From a checkpoint of a small transformer trained on Wikipedia: 4872 steps.
MLP neurons of a small language model. Each row is named by its layer, matrix (up: input weights) and neuron, and shows model dimensions 320-415. Each number is 128 + 32 x the weight over its row's rms, rounded and kept within 0 to 255.
After each neuron's rows, "fires after" lists the tokens most often just before its 100 highest values on Wikipedia text that the model never trained on; "fires in" lists the words (lower case) most often at its 100 highest values on Wikipedia text that the model never trained on. A number after a token or word is its count.

L5.up1953 [167 165 134  84 126 100 131 122 135 156 101 205 150 136 135 145  89 120 125 140 136 119 147  66 143 112 123 125 159 152 110 143 117 111 159 108 125 165 137 157 138 173 114 135 122 117 125 147 101 103  68 174 152 132 141 151 126 102 157 102 118 117 129 156 147 110 144  83 150 159 142 163 181 152 102 111 159 141 108  67 120  91  75 173 104 126 115 143 100 121 142  96 154 136 128 131]
fires after: " " 64, "–" 13, "-" 5, " (" 4
fires in: "12" 12, "10" 11, "11" 9, "1" 9, "100" 7, "16" 6

L5.up1442 [118 154 104 125 165 133 189 179 111 132 189 166 142 150 142 129 120 161 121 107 104 139 109  56 112 177 152 130  33 135  56  97 109 106 152 104 130 142 160 139 113 102 153 105  69 111 122  97 148 137 133 149 146  95 105 136 180 101 137 177 185 143 179  90 131 113 106 125 155 144 135 170 109 157 143 140 102 138 100  92 199 132 119 137 173  61 144 148 125 100 163 179 153  90 129 149]
fires after: " " 70, " (" 4
fires in: "1" 15, "one" 9, "10" 8, "11" 7, "12" 7, "per" 4

L5.up1499 [104 128 168 163 122  97  92 125  89  88 158 111  89 133 138 177 144 159 119  39 145 138 153 172 147  81 158 147 111 162 118 133  77 126  99 111  96 101 165 106 105  74 110 107 182 117 173 118 110 136 149 192  92 121 147 107 163 168 103 139 112  98 131  91 116 138 149 172 223 124 180 162 173 164 164 159 139 141 130 182 142  88 132 132 183 143 119 119 109 128 130 178  92 197 172 107]
fires after: " the" 43, "," 18, ":" 6
fires in: "united" 70, "u" 9

L5.up2099 [154 188 207 134 118 134 125  93 167  97 152 164 162  97 153 141 153 115 101 167 193 128 133 181  86  82  89  88 108 122 109 196 168 140 162 138 162 104 188 125 173 140 202  77 150 148 131 138 131 149  82 111  98 122 131 153 157  75  94 124 160 164 105 195 120 130 136 141  83 118 122 144  95  80  99 157  97 144 144 154  95 143  65  69 114 102 133 124 128 165 157 160 130 148 130 182]
fires after: " to" 14, " can" 13, " could" 9, " may" 6, " also" 4, " has" 4
fires in: "be" 47, "have" 9, "been" 7

L5.up257 [106 146 127 177 130 106  94 112 192 202 123 128 151 103 160 146 102 135  64 100 169  74 147 161 158 121  98 170 129 124  71 134 130 110 187  66 201 110 126 180 104 143 126 164 122 117  82 172 193 143  74 187 118  97 130  66  82 157 177 142  70 109 108 130 118 110 129 119 111 173 147 123 143 173 172 151  97  91  80 178 202 123 132 206 128 129 136  94 120 148 158  75  99 132 136 100]
fires after: " to" 26, " at" 16, " for" 10, " with" 7, " towards" 4, " from" 4
fires in: "the" 73, "his" 8, "s" 8, "its" 5

L5.up998 [175 165 189 133 123 130 116 118 120 137 114 127 154  65  87  99 192 129 134 129 127 136 148  77  77 139  62 129  99 155  90 128 109 145  98 129 109 121 121 142 175 134 167 151 156  88 149  98 132 148 103 160  54  91  86 171 116 113 153 125 122  93 118 188  84 110 125 103 101 143 108 105  93 117 123 133 118 159 121 194 144 140 179 124 173 136  93  99 100 152 113 140 147  74 127  93]
fires after: " the" 39, " " 24, " |" 4
fires in: "0" 18, "national" 15, "world" 14, "united" 6, "state" 5, "american" 4

L5.up74 [ 94 147 147 106 131 184 116 125  80 181 119 133 105 123 149 103 161 101  81 121  67 136 126 156 167 139 118 110 121 135  59 109 163 126  97 125 103  76 197 157 168 104  90 115 132 110 120 159 174 137 117 110 159  96 164 178 160 158 142  94 118  88 127 136 124 179  86 143 161 111 139 120 112 109 233 145 124 146 112 117 202 111 126 144 131 171  80 144 129 162  67 153 160  77 163 134]
fires after: " the" 40, " by" 10, " of" 5
fires in: "the" 38, "massachusetts" 5, "american" 4, "national" 4

L5.up2117 [135  95 138  97  95  59 139  95 160 127 167 129 106  75 111 157 128 108 147 157 133 202 126 162 130 107  95  84  80  85 124 160  89 138 145 126  97 156  94 157 160 146 166  85 157 134 125 146 102 122 219 150 223 143 142 136 111 104 132 188  99 145 174 149 108 211 108 187 136 104 112 164 102 121 118 107 117 145 158 139 175  90 196 129 153 181 117 203 103  93  50 120 126 114 155  63]
fires after: " the" 49, " in" 6
fires in: "united" 33, "south" 19, "the" 6, "middle" 4, "war" 4